python train.py --num_hidden_layers=14 --hidden_size=512 --num_attention_heads=6 --num_key_value_heads=3 --head_dim=128 --intermediate_size=2048 --vocab_size=8521 --hidden_act="swiglu" --norm="rmsnorm" --norm_place="pre" --norm_eps=1e-05 --positions="rope" --rope_theta=500000.0 --rope_fraction=1.0 --qk_norm=false --attn_scale=0.0884 --bias="qkv" --tie_word_embeddings=false --parallel_block=false --init="normal" --init_std_qkv=0.0247 --init_std_o=0.0 --init_std_up=0.0247 --init_std_down=0.0 --optimizer="adam_variant" --learning_rate=0.00058 --lr_mult_o=1.29 --beta1=0.9 --beta2=0.95 --lr_head=0.00924 --max_grad_norm=2.0 --warmup_steps=540 --schedule="wsd" --decay_fraction=0.262 --decay_shape="sqrt" --final_lr_fraction=0.0 --batch_tokens=65536 --max_seq_len=512 --doc_mask=true --train_tokens=519600000 --max_steps=7929 --dataset="wikipedia_en"
MLP neurons of a small language model. Each row is named by its layer, matrix (gate and up: input weights) and neuron, and shows model dimensions 400-495. Each number is 200 + 40 x the weight over its row's rms, rounded and kept within 0 to 999. A neuron's up and down rows have the sign that makes its largest values positive.
After each neuron's rows, "fires on" lists the tokens most often at its 100 highest values on Wikipedia text that the model never trained on.

L2.gate505,222,149,197,232,189,105,102,266,221,273,235,246,246,238,191,188,194,220,191,179,146,222,257,198,225,100,184,182,243,229,178,196,153,233,217,200,212,181,257,274,255,219,247,243,190,129,211,211,107,199,171,235,171,215,251,199,246,140,167,241,176,200,184,184,127,211,219,211,240,183,129,202,252,205,217,208,163,267,214,189,128,145,191,188,214,207,188,211,185,234,185,237,181,226,249,136
L2.up505,137,172,250,247,243,223,234,222,282,242,208,169,199,200,242,240,177,221,152,194,169,284,216,215,219,186,196,228,287,224,184,213,182,208,208,147,273,252,239,188,230,173,207,253,173,222,190,166,226,104,232,222,148,304,271,176,223,208,200,253,174,219,158,202,208,205,185,208,209,169,168,211,161,194,211,265,214,261,183,244,205,215,199,164,223,189,211,211,211,232,208,193,225,190,174,167
fires on: "as", "ay", "=", "os", "in", "ad"

L7.gate744,172,192,147,241,216,144,266,96,256,280,202,185,181,259,220,190,246,258,180,209,216,126,226,220,174,175,146,204,172,235,203,237,134,264,166,163,137,149,132,250,186,202,267,185,197,237,239,183,137,168,201,158,165,204,117,162,234,214,201,193,184,195,217,162,148,212,223,162,240,276,146,194,205,244,226,219,178,196,245,177,192,155,214,280,200,171,175,243,212,186,181,221,153,215,212,228
L7.up744,124,246,161,222,203,250,143,212,212,190,203,179,134,292,221,207,202,213,216,265,260,235,171,130,178,189,192,207,207,174,168,213,240,231,207,218,253,198,164,233,135,149,282,233,136,257,192,231,142,199,203,193,221,253,203,201,226,139,172,219,253,134,196,179,176,225,236,188,208,202,250,239,115,187,169,146,222,158,212,204,257,214,253,173,245,93,266,149,184,190,282,209,229,201,182,179
fires on: "ly", " quickly", "y", "i"

L7.gate1877,242,252,223,206,164,179,200,187,192,133,196,238,202,127,206,216,183,185,156,276,246,213,106,162,200,238,220,299,125,172,154,188,229,221,234,263,219,232,228,186,195,258,212,150,182,214,290,219,254,197,238,203,175,236,138,223,208,162,205,139,229,170,113,203,259,219,207,208,143,209,173,171,272,205,205,162,200,193,270,212,175,146,180,186,135,192,214,232,146,203,221,196,229,263,276,185
L7.up1877,160,204,164,204,181,279,230,120,186,224,193,197,186,254,181,113,204,204,207,201,161,234,220,187,205,204,182,181,213,150,281,182,186,228,160,146,202,160,243,203,161,152,250,200,198,146,165,241,224,148,150,237,103,193,277,148,215,211,199,262,220,192,150,224,234,192,271,191,229,216,207,189,194,214,176,182,215,171,186,268,192,216,161,248,217,170,207,245,133,191,188,167,194,224,219,203
fires on: ",", "e,", "ed,"

L2.gate913,221,235,130,234,131,249,163,233,206,242,175,247,206,126,150,207,207,185,296,144,242,213,214,155,153,219,122,297,219,187,299,148,172,224,203,131,198,127,176,127,227,183,142,204,189,161,158,292,197,141,203,273,248,189,226,241,187,207,218,188,227,169,135,200,172,286,193,160,157,249,230,166,219,205,180,229,186,101,147,119,192,255,220,209,225,140,167,151,224,193,190,220,139,248,168,217
L2.up913,197,201,198,216,206,179,188,251,213,166,211,245,172,223,178,190,205,226,194,162,190,182,149,194,251,255,214,199,190,278,184,211,195,250,180,188,192,227,124,153,135,252,180,229,204,165,235,251,203,166,202,175,230,224,156,260,171,216,210,147,212,170,151,159,167,205,233,169,194,236,184,258,193,196,172,240,281,181,179,177,196,149,145,170,159,250,253,222,229,159,202,169,194,142,240,205
fires on: "in", "re", "ing", "em", " M", "ang"

L7.gate1693,180,202,174,213,203,233,213,214,192,232,198,176,166,272,262,173,144,247,216,159,200,195,162,220,187,204,240,244,154,160,166,239,231,188,180,207,228,205,220,187,200,75,206,207,185,190,216,217,244,244,162,232,238,170,205,189,200,229,163,222,164,192,264,260,301,170,227,275,187,211,191,213,217,257,239,197,218,216,177,208,237,220,165,207,167,164,164,266,213,199,269,230,200,137,193,205
L7.up1693,99,176,133,173,221,236,272,239,232,140,143,182,167,255,240,153,179,143,188,147,179,221,226,164,211,200,146,201,155,184,212,155,206,204,100,146,152,250,199,196,198,112,265,219,268,235,177,241,255,173,132,212,300,214,241,162,213,322,229,239,262,199,241,235,184,147,180,241,200,159,213,194,259,196,210,195,242,234,132,270,263,143,166,180,141,176,212,187,270,203,293,110,225,211,199,252
fires on: "ing", "y", "er", "ating"

L7.gate1336,221,181,196,183,195,230,206,215,196,220,211,284,145,197,182,146,204,235,242,259,185,253,150,169,214,170,206,264,220,186,171,173,205,159,237,250,190,163,266,201,154,237,189,260,192,207,280,149,102,173,171,148,174,238,160,270,197,234,204,278,223,235,148,190,241,279,240,205,279,214,244,252,197,251,304,210,223,187,222,193,199,249,253,145,150,248,150,202,167,186,210,152,121,161,220,189
L7.up1336,210,197,215,230,213,191,167,164,249,189,242,165,201,157,193,136,186,199,171,217,200,164,147,181,135,203,195,199,296,134,227,167,194,174,151,223,163,190,123,190,260,251,191,204,166,177,235,197,150,248,294,178,235,305,186,164,218,160,168,155,239,222,184,132,217,195,180,157,221,227,180,202,239,240,270,186,147,227,231,310,182,218,204,153,179,225,196,162,201,189,163,174,230,156,249,94
fires on: "es", "e", "on", "h", "u", "o"

L2.gate750,219,233,202,188,220,227,158,157,215,177,257,154,183,149,204,210,235,233,146,179,186,151,194,170,245,233,232,183,170,207,217,156,223,192,217,200,198,163,161,142,220,230,210,170,254,266,208,225,186,241,230,194,231,258,185,208,260,185,182,185,153,208,246,222,274,242,151,161,134,153,191,169,213,319,160,140,224,182,204,200,153,212,179,212,122,144,256,175,170,183,162,108,180,259,156,102
L2.up750,177,212,200,208,203,187,206,158,234,144,219,245,222,210,175,239,147,225,144,237,150,258,242,206,269,162,210,194,252,115,289,207,172,236,170,199,261,179,189,199,225,186,209,210,155,177,200,184,202,262,184,190,255,209,220,137,192,129,201,212,215,160,264,164,170,204,210,200,167,235,204,170,251,275,231,184,190,153,171,153,201,276,143,164,171,155,146,211,186,247,207,185,186,193,219,255
fires on: "age", "os", "ine", "ions", "ines", "is"

L7.gate412,276,263,161,194,180,201,195,180,198,203,302,197,212,179,216,131,197,194,237,195,158,166,134,244,173,269,278,253,138,206,201,234,181,125,224,207,214,168,219,226,181,200,167,245,193,197,222,169,257,182,170,178,234,226,263,257,246,281,208,252,296,194,142,184,235,184,249,201,202,170,207,247,241,164,186,242,241,255,205,210,134,238,242,167,141,214,180,173,213,216,159,188,193,219,207,186
L7.up412,204,194,231,139,233,245,206,203,192,286,231,212,275,203,166,230,255,179,192,261,227,183,252,291,273,147,139,210,174,186,200,195,179,276,199,213,183,187,168,253,308,287,229,232,189,235,178,245,168,177,228,202,130,233,160,153,178,176,208,204,209,219,185,193,177,176,228,240,169,319,174,130,154,183,253,149,253,256,195,141,227,182,171,182,200,187,207,182,243,160,211,259,181,172,110,246
fires on: " 9", "f", " inf", "S", "th", "est"

L2.gate743,213,187,206,224,187,208,215,196,171,240,154,208,150,175,166,210,176,211,203,223,227,268,203,100,143,226,182,231,194,126,204,109,202,196,243,123,89,178,213,137,253,207,148,68,138,245,140,223,191,149,233,216,138,217,179,167,175,278,231,220,201,233,210,239,198,257,154,147,258,258,186,208,241,185,203,204,168,124,135,206,186,190,178,183,176,267,242,187,229,191,206,191,279,213,130,266
L2.up743,164,199,201,169,214,243,207,193,269,210,211,253,171,236,220,196,200,243,167,181,208,225,250,208,263,228,196,220,201,172,254,192,274,184,176,204,230,200,153,265,207,113,208,209,160,235,272,155,211,229,168,219,268,248,232,168,200,131,185,208,162,67,216,187,243,181,243,251,236,222,229,144,225,263,175,191,275,203,200,185,200,275,195,198,178,245,178,228,238,197,175,195,219,206,176,152
fires on: "ing", "er", "i,", "ach", "en"

L7.gate1650,165,180,154,175,185,194,193,236,233,188,262,167,139,152,245,211,206,251,176,181,136,203,252,272,201,189,156,143,242,177,154,248,242,231,317,226,278,191,210,167,233,227,190,181,239,231,228,130,137,236,156,175,152,217,132,241,202,188,184,255,284,188,113,190,218,232,192,287,266,198,219,201,202,169,252,242,134,139,209,200,241,201,244,143,181,205,176,220,226,156,158,201,220,178,181,230
L7.up1650,172,159,200,239,233,180,179,256,232,208,192,165,161,160,315,145,135,194,133,189,211,141,205,173,223,232,185,146,184,135,255,223,265,185,170,150,170,227,117,289,252,272,130,202,206,233,241,159,126,243,170,187,178,202,152,202,208,234,268,311,146,195,248,254,153,244,214,233,263,186,272,205,182,209,273,168,206,219,200,217,221,257,197,160,259,131,179,165,205,201,183,137,286,157,254,248
fires on: "u", "h", "an", "c", "her", "im"

L7.gate839,158,201,242,187,152,132,140,212,242,231,182,180,154,184,237,145,160,174,214,144,184,230,192,200,184,271,168,172,165,285,186,217,173,163,243,184,213,259,238,197,173,212,175,220,244,247,248,146,30,172,181,236,202,211,214,303,252,115,195,221,273,230,123,197,216,212,272,207,178,168,237,271,171,122,197,262,144,213,226,194,227,188,237,255,183,245,152,166,196,89,168,265,199,158,266,268
L7.up839,147,243,128,153,224,174,238,129,269,139,193,193,233,299,212,254,193,215,155,220,180,158,197,225,166,250,257,240,156,181,236,220,202,233,219,184,190,182,236,197,202,165,134,168,206,168,218,231,196,202,241,176,269,265,158,160,233,187,219,241,207,259,199,239,199,202,187,185,202,240,222,203,251,208,252,195,174,180,224,231,227,292,178,158,123,235,139,175,116,220,274,188,226,266,200,158
fires on: ")", " Votes", "h", "m", "u", "ct"

L2.gate196,164,224,261,176,170,240,228,130,157,262,225,213,117,205,182,261,184,179,221,153,229,205,215,242,166,214,248,220,254,231,199,290,185,158,165,209,169,197,237,242,267,211,135,158,213,194,201,135,202,224,165,168,215,220,234,184,274,153,179,233,247,201,260,269,214,268,224,155,192,219,196,214,191,216,250,157,121,251,282,208,191,204,196,207,251,253,147,199,281,199,213,166,231,236,222,274
L2.up196,197,182,207,280,127,260,264,196,200,242,209,191,252,230,249,126,148,186,155,240,186,245,153,209,165,167,182,161,191,199,151,198,216,167,223,131,211,185,197,195,216,199,166,167,240,186,163,167,207,220,202,249,139,131,168,275,131,307,207,212,217,147,186,189,216,199,218,219,222,126,209,285,232,127,272,254,153,292,162,199,198,182,194,251,217,222,176,101,218,104,174,225,174,210,255,242
fires on: "ch", "ach", "Ch", "ar", " Ch", "amp"

L2.gate1358,213,199,228,224,169,185,175,228,254,220,149,173,166,163,127,145,213,174,194,276,127,165,175,206,225,266,174,248,280,122,221,191,150,231,201,163,199,195,277,169,166,232,241,144,224,136,112,202,135,191,258,163,205,205,180,230,167,154,231,197,201,167,134,206,234,151,178,231,211,204,207,143,237,125,185,213,256,152,284,200,228,149,249,233,169,116,189,179,223,186,206,220,126,234,207,214
L2.up1358,211,209,213,241,139,135,206,227,161,225,166,209,178,295,179,230,225,154,204,207,173,159,261,184,192,120,238,242,161,126,240,209,220,198,153,152,231,171,179,215,131,209,179,184,166,159,172,222,259,175,178,181,241,215,178,123,158,209,185,183,262,153,248,196,173,179,210,172,185,132,136,247,197,168,161,188,157,156,184,233,174,132,241,208,217,222,186,178,224,242,170,218,186,246,138,211
fires on: "j", "-", "fl", " Rock", ";", "–19"

L2.gate1189,174,191,202,283,179,202,175,227,157,203,221,177,208,194,180,261,246,220,243,234,186,217,176,203,219,215,283,229,144,173,214,181,214,190,208,189,113,163,205,135,260,186,198,172,249,215,170,191,158,244,213,174,219,172,244,142,128,146,186,236,154,218,196,201,169,291,188,228,285,171,170,232,224,205,239,178,204,157,153,205,197,176,154,239,228,187,160,227,225,130,224,191,220,254,178,184
L2.up1189,263,275,221,182,235,175,164,196,256,216,188,221,264,236,219,228,134,154,189,225,219,246,225,177,283,231,154,232,230,196,222,175,248,167,214,250,238,222,189,222,258,227,148,224,270,250,183,172,212,245,212,192,182,153,184,194,187,189,182,207,154,179,260,249,144,169,192,253,169,199,186,188,147,170,174,195,238,222,179,212,147,226,166,197,236,121,243,226,190,213,210,201,242,205,225,207
fires on: "R", "ate", "ics", "its", "ies"

L2.gate173,241,146,162,152,257,189,179,305,160,163,171,165,180,106,253,159,177,205,184,181,177,167,197,142,194,168,174,195,190,157,278,224,157,200,274,177,234,199,213,211,202,174,131,213,163,166,176,149,140,187,171,197,217,205,232,232,253,302,280,157,208,136,173,262,246,214,89,203,268,235,163,198,226,157,244,155,300,257,146,184,238,104,137,186,257,254,226,173,240,173,191,135,165,131,175,139
L2.up173,205,78,293,217,284,176,249,140,171,232,194,180,244,253,251,209,188,252,190,182,181,157,213,216,303,214,278,183,242,186,208,233,162,170,243,172,190,226,174,206,199,225,200,208,115,183,225,167,239,155,185,243,239,243,227,224,171,236,131,171,198,225,181,210,219,227,151,212,207,145,142,178,223,207,142,131,240,271,141,246,133,218,212,228,130,280,242,269,190,175,255,118,115,166,193,143
fires on: "ed", ".0", "k"

L2.gate325,230,196,144,249,176,284,192,167,204,148,182,215,215,210,218,235,138,175,155,146,213,204,257,189,232,188,207,231,266,150,205,235,215,195,237,158,204,208,198,184,106,247,154,143,149,247,304,169,219,202,182,154,216,285,234,233,263,198,218,205,220,280,164,235,146,161,159,158,149,226,142,153,171,230,228,269,186,198,213,220,209,254,170,222,202,199,168,155,241,76,224,224,244,292,181,198
L2.up325,227,241,166,184,136,154,227,216,173,204,209,212,119,190,252,204,165,202,139,199,266,128,168,102,242,216,227,173,251,180,215,227,194,250,214,142,183,184,168,222,273,256,233,169,206,176,187,188,84,268,179,177,150,229,184,240,262,161,265,222,215,169,231,152,221,242,179,254,154,234,195,215,214,185,190,238,257,200,227,187,162,185,168,205,227,133,170,200,152,231,194,243,171,154,167,143
fires on: "en", "at", "ist", "ah", "ir", "A"

L2.gate798,123,226,177,212,216,177,251,196,171,152,210,189,193,211,214,189,222,167,193,193,136,221,196,197,228,207,257,239,173,250,139,211,274,190,271,174,203,218,174,239,246,228,209,245,135,203,225,232,217,189,236,199,226,303,268,232,222,114,275,214,245,222,270,195,217,182,180,173,239,273,202,183,233,254,293,170,198,225,207,147,139,296,193,226,155,150,216,186,141,176,220,228,228,198,206,172
L2.up798,222,234,194,118,170,154,160,256,202,279,188,211,236,198,224,188,164,154,220,231,164,192,190,145,211,174,181,176,187,206,239,201,160,250,179,176,210,131,219,240,239,227,251,192,182,108,140,180,122,131,202,229,194,178,152,150,225,99,191,239,132,199,176,209,238,200,181,269,250,173,275,192,194,190,203,209,146,224,197,184,192,225,196,199,211,226,241,190,250,204,192,265,191,237,187,239
fires on: "ah", "z", "ie", "ir", "ay"

L2.gate295,184,161,148,179,206,269,185,106,203,237,235,196,156,237,165,184,256,216,254,157,185,203,206,97,187,185,144,195,217,197,171,260,152,181,175,168,191,189,157,151,208,195,208,168,162,141,224,195,197,165,192,209,196,258,178,231,256,140,225,247,153,182,161,203,202,182,235,150,181,168,108,229,211,245,217,141,169,257,253,150,173,180,215,140,171,267,110,235,180,235,146,185,171,242,193,243
L2.up295,261,213,224,291,150,160,126,193,200,194,205,204,211,187,270,222,208,179,197,274,244,225,210,257,166,248,202,164,210,203,219,159,235,214,186,242,281,157,230,262,169,173,267,190,232,218,166,155,234,175,230,167,169,206,210,162,136,175,156,216,216,196,229,202,211,203,138,223,291,218,173,217,186,195,220,165,202,173,148,230,187,241,178,235,179,127,213,250,223,274,211,250,231,210,278,141
fires on: "7", "6", "i", "8", "y"

L2.gate952,205,191,204,227,204,147,194,237,200,180,180,178,206,240,243,196,137,237,197,208,168,193,197,146,199,232,235,186,195,273,134,191,210,179,201,183,159,276,204,232,206,226,199,236,230,218,152,179,181,155,165,199,160,178,165,206,153,173,195,218,212,250,224,241,229,241,252,183,229,148,215,238,201,187,252,258,204,219,243,189,151,148,196,194,254,159,198,168,196,206,188,230,194,115,248,250
L2.up952,158,222,88,207,188,197,204,150,178,168,215,255,204,269,248,256,221,246,183,150,160,126,221,198,215,180,238,140,209,219,137,195,122,245,187,140,142,152,224,204,253,228,243,240,202,182,218,264,132,165,194,168,192,226,228,228,209,169,184,217,186,124,155,199,164,211,188,272,166,182,200,175,204,231,148,256,212,197,186,174,169,177,178,223,159,113,127,116,213,175,168,206,238,196,208,201
fires on: " no", "o", "ot", " No", "r"

L2.gate1593,256,189,161,195,218,254,214,159,148,279,244,268,150,232,176,244,222,215,119,195,124,168,216,211,208,243,207,208,148,233,154,151,273,202,224,195,186,170,206,88,227,218,220,231,296,262,216,229,167,201,173,169,182,165,144,185,193,218,187,163,250,202,133,208,180,169,188,222,150,148,219,255,137,201,208,191,249,190,195,213,243,214,247,273,182,225,255,228,238,236,214,213,257,189,147,151
L2.up1593,228,171,198,231,184,155,231,191,206,183,208,237,225,293,160,238,204,172,144,236,169,141,253,243,117,251,170,196,185,201,198,209,207,142,231,191,220,204,159,203,157,176,197,186,230,175,165,203,192,193,177,214,165,136,211,147,234,194,114,154,186,186,211,104,246,182,191,169,212,170,208,315,195,219,228,238,187,181,243,176,228,132,210,319,243,266,205,192,157,269,129,207,157,202,220,187
fires on: "us", "al", "ed", " wing", "et", " Ukraine"

L2.gate1370,247,125,191,228,182,222,205,233,162,154,212,118,176,151,223,198,230,265,200,219,212,244,223,249,183,245,266,228,182,166,236,177,164,209,213,148,181,146,240,162,225,183,184,257,231,211,209,193,218,109,240,226,207,236,222,202,224,238,151,235,82,202,117,243,177,172,133,179,256,210,180,291,233,191,236,220,223,233,222,218,231,174,185,204,185,224,186,126,202,201,170,198,180,115,269,172
L2.up1370,200,145,219,166,227,165,172,192,205,212,236,194,219,151,211,236,216,221,180,189,179,255,179,250,223,258,229,208,247,306,254,195,252,188,228,242,169,192,181,142,246,216,155,213,211,215,196,192,201,191,207,215,183,131,216,157,277,271,150,199,113,109,209,185,261,253,212,164,154,182,212,216,170,157,161,206,187,276,186,159,182,135,169,174,202,203,158,196,194,192,139,230,194,173,215,251
fires on: "ar", "d", "t", "k", "s"

L2.gate1009,144,163,125,198,184,117,113,223,249,219,198,196,157,244,261,181,247,232,236,202,207,173,137,265,216,205,133,234,158,160,198,220,159,281,161,179,176,217,211,259,309,219,212,288,139,183,187,140,174,206,174,209,228,213,190,171,187,164,148,271,237,213,208,193,157,280,268,154,259,106,176,270,196,131,247,231,241,252,199,96,145,178,223,184,237,142,195,213,180,213,204,252,186,196,264,233
L2.up1009,175,201,193,202,171,225,227,206,227,222,246,233,194,213,233,249,86,194,116,293,257,233,245,223,119,121,180,237,259,198,229,236,182,178,151,205,184,244,160,230,235,185,185,186,219,204,221,163,190,222,134,191,220,210,208,241,162,216,302,271,293,173,187,223,187,214,218,246,262,202,216,134,158,248,325,162,182,259,147,201,148,195,170,228,227,191,281,257,178,214,240,184,210,156,223,270
fires on: "-", "=", "am", " commun", "ed", "ay"

L2.gate568,139,164,154,208,153,277,173,201,182,208,229,200,200,192,244,196,195,136,209,203,207,245,173,155,224,127,205,239,235,206,189,256,128,234,134,163,166,207,186,204,202,200,209,228,226,217,214,161,183,192,195,250,244,204,225,240,168,186,255,251,177,188,224,232,222,194,226,283,192,256,160,154,107,240,216,161,208,246,130,190,154,221,184,275,150,138,217,273,258,192,232,214,191,191,277,152
L2.up568,162,231,160,233,186,250,197,295,228,244,204,187,174,250,184,270,210,150,211,188,188,238,221,147,197,145,185,175,269,222,156,164,173,223,162,217,181,257,242,244,180,148,184,206,214,253,120,155,195,198,164,255,205,179,161,184,232,205,200,187,168,215,172,133,160,181,238,343,217,227,260,150,226,214,177,169,229,172,181,255,211,209,230,267,183,154,188,279,262,174,221,207,279,236,249,178
fires on: "y", " league"

L2.gate1788,208,181,182,240,161,185,194,206,112,210,243,174,194,134,248,131,144,249,143,215,209,166,173,222,205,141,247,76,238,243,149,226,168,185,240,222,180,171,212,172,227,230,235,92,187,213,237,209,212,192,165,230,178,235,213,112,200,187,235,174,183,244,186,136,209,167,226,181,211,194,201,215,191,178,280,257,132,207,198,137,110,128,171,168,189,189,246,214,215,143,146,219,202,207,259,225
L2.up1788,188,215,176,214,248,197,163,156,266,209,251,187,181,199,251,232,258,253,213,251,255,247,221,255,264,178,230,203,202,186,196,216,264,194,213,163,222,253,184,195,189,247,192,203,211,189,211,175,205,158,219,188,219,216,161,169,219,155,204,172,152,116,138,143,229,188,216,205,188,269,192,206,185,316,251,180,159,240,195,220,173,220,200,98,121,153,184,207,201,207,254,208,179,217,220,209
fires on: " sub", "-", "=", "in", " Rail", " dist"

L2.gate76,204,240,225,122,144,214,230,192,246,215,215,195,176,198,162,298,194,155,188,232,200,192,254,194,108,176,225,273,228,188,210,189,178,156,288,202,162,240,260,220,128,197,200,217,150,245,190,146,124,149,153,204,245,237,197,179,195,136,143,204,230,227,146,215,172,251,194,201,136,265,226,229,224,260,216,218,216,123,226,187,223,281,145,151,268,161,218,142,246,265,240,184,193,267,234,229
L2.up76,179,249,197,224,218,202,242,153,151,167,179,181,197,215,155,195,138,105,122,216,253,317,178,283,201,149,247,194,179,188,189,201,146,165,147,189,219,216,216,190,207,185,192,111,245,236,186,216,259,224,247,184,182,121,204,284,255,164,224,193,165,175,194,287,237,178,196,224,210,145,194,168,221,105,195,190,242,134,288,236,224,231,198,210,307,137,189,240,210,241,223,142,189,217,153,183
fires on: "s", "at", "ay", "ass", " code:", " Company"

L2.gate301,228,203,245,226,195,123,161,230,224,202,236,205,211,179,226,253,141,229,179,253,270,166,225,214,160,135,207,265,245,226,194,207,215,208,256,157,193,184,255,165,264,242,203,264,219,157,183,119,224,184,180,206,160,242,175,251,158,216,216,205,175,230,181,236,219,223,270,201,264,175,230,219,150,181,218,169,176,268,241,209,170,137,245,209,222,166,237,245,193,171,136,222,214,199,329,187
L2.up301,185,265,252,187,150,201,225,243,241,215,208,222,252,192,245,244,145,123,166,189,184,265,173,152,164,111,189,149,210,236,211,208,191,217,200,233,203,174,257,178,200,203,249,224,191,170,222,223,193,165,183,189,168,221,160,211,168,222,187,150,282,204,241,252,160,213,193,237,172,198,211,198,214,184,304,178,122,261,185,305,264,168,134,115,187,173,216,243,199,139,182,121,206,153,134,252
fires on: "ay", "7", " San", "8", "ow"

L2.gate47,132,164,129,205,169,195,146,200,174,226,194,205,208,207,195,152,197,184,218,183,242,172,209,172,238,237,272,211,280,290,247,224,100,184,228,156,146,206,157,192,186,272,263,247,166,151,215,209,189,160,154,159,167,279,167,190,176,239,191,225,184,168,253,231,222,219,250,188,197,182,137,208,196,182,279,174,196,216,232,163,159,151,143,217,166,244,239,165,211,233,205,195,166,199,174,206
L2.up47,149,223,161,221,181,186,289,258,175,245,202,147,151,241,236,155,259,256,247,247,238,213,255,206,226,195,174,229,225,191,152,164,191,90,188,201,162,193,160,216,198,150,193,187,145,97,215,186,208,216,183,179,218,173,108,250,162,181,184,151,247,98,274,189,240,226,172,228,219,227,138,261,226,187,218,180,235,225,229,270,155,225,134,197,152,93,222,215,209,260,232,260,158,153,188,157
fires on: "th", "6", "8", "5", "7", "9"

L2.gate131,250,170,237,223,203,214,154,201,204,222,196,235,115,178,157,195,195,185,225,196,156,130,228,122,202,241,277,293,278,185,225,161,134,191,228,170,260,181,289,290,263,175,237,179,222,230,213,189,179,194,195,192,150,271,176,86,210,167,145,249,153,251,168,160,244,202,244,207,225,140,102,210,212,216,192,122,191,207,277,149,265,201,126,225,217,136,268,221,208,245,224,196,176,189,173,160
L2.up131,186,160,242,207,236,180,179,233,267,183,252,250,223,109,194,202,186,195,213,163,248,248,164,230,149,255,230,149,221,227,179,229,217,161,202,225,127,168,171,218,114,206,120,150,200,237,201,261,203,133,170,231,193,121,229,221,233,169,194,206,113,161,224,128,233,243,236,205,135,250,243,220,221,147,221,231,174,222,240,162,166,158,160,208,225,191,210,182,196,268,223,271,181,210,208,211
fires on: " 199", "ib", "ind", "ation", "ig", "an"

L2.gate1503,236,179,249,197,242,203,224,173,193,209,208,161,231,182,210,181,228,199,245,221,218,206,113,131,75,252,216,206,240,151,201,175,183,173,177,179,109,208,176,161,264,213,137,254,199,167,156,174,197,168,104,201,163,196,204,222,201,149,222,227,177,277,187,169,251,247,200,235,266,248,205,194,236,79,195,234,151,259,212,140,155,123,216,173,167,165,183,150,244,199,169,201,185,195,222,256
L2.up1503,192,147,172,204,163,221,207,163,137,233,243,193,168,297,295,144,189,186,255,158,175,172,169,247,220,216,197,193,172,141,196,205,232,179,211,141,161,166,192,246,242,256,195,202,234,252,260,96,180,205,223,111,124,251,212,243,199,208,202,218,237,291,212,257,235,271,194,164,188,193,174,164,289,227,160,152,195,290,218,184,195,179,221,155,175,211,231,222,216,130,226,199,270,178,194,160
fires on: "er", "r", "let", "o", "9.", "7"

L2.gate926,166,268,211,206,173,158,196,220,234,244,206,242,158,207,106,229,144,189,185,197,196,245,223,143,290,133,184,257,232,138,212,198,244,218,179,211,232,284,225,160,254,132,194,227,235,207,222,216,223,268,185,259,200,204,256,191,213,138,125,241,163,215,174,228,223,265,195,192,200,236,166,140,175,248,169,190,186,216,205,229,229,282,227,150,217,182,201,163,214,191,207,222,218,256,247,194
L2.up926,236,183,299,222,236,155,162,166,160,185,220,223,196,174,163,219,185,218,194,149,229,245,187,240,178,181,214,193,276,234,189,216,138,238,234,106,237,221,196,249,280,168,166,226,154,228,243,172,216,174,175,166,127,316,217,185,129,248,169,281,144,187,207,234,188,204,294,189,190,242,181,136,181,212,97,197,199,263,182,235,225,200,190,167,252,243,218,172,171,207,223,216,223,196,220,160
fires on: "as", "ar", "ay", "el"

L2.gate1919,135,215,260,141,244,250,232,190,218,228,226,198,276,149,212,172,188,264,204,254,234,170,179,230,98,160,214,253,221,199,229,181,190,198,200,264,206,163,252,136,180,202,172,210,243,182,145,206,196,159,164,177,178,200,188,163,238,219,218,233,155,218,232,246,177,251,243,253,201,221,187,185,257,219,147,201,154,199,153,223,151,276,183,192,199,177,254,218,237,255,225,185,202,239,236,158
L2.up1919,150,207,184,179,229,153,180,190,230,227,242,257,197,170,205,219,264,232,92,204,243,188,291,184,194,200,237,223,138,208,247,123,243,156,116,206,205,206,198,180,205,108,162,222,215,265,177,176,212,226,210,209,267,191,229,221,217,183,231,208,167,227,186,231,181,169,153,271,225,231,243,154,179,270,151,145,274,160,245,293,236,243,276,198,230,149,246,161,225,217,215,190,243,233,208,230
fires on: "er", "el", "ing", "ers", "end"

L2.gate1122,161,201,217,207,312,184,144,296,227,174,181,217,236,239,218,194,274,162,180,150,158,185,219,222,259,197,209,157,255,234,195,170,178,191,206,206,169,205,201,251,272,178,180,299,292,208,190,96,214,165,193,274,149,153,114,276,211,157,204,181,146,257,156,153,170,238,182,235,255,161,121,234,191,144,211,154,185,212,150,117,197,81,261,224,279,178,244,211,136,192,211,183,205,208,239,268
L2.up1122,175,111,189,193,143,224,249,191,149,215,261,134,194,233,168,155,216,278,211,167,196,272,156,211,190,196,306,173,202,190,116,181,227,93,228,192,186,213,225,211,160,123,172,206,142,156,185,267,247,214,253,240,131,217,247,146,223,197,175,231,160,149,183,215,203,145,220,139,247,248,188,247,227,185,219,267,167,203,230,194,189,177,236,231,204,255,164,228,183,245,151,138,215,166,205,151
fires on: " /", "-", "ed", "it"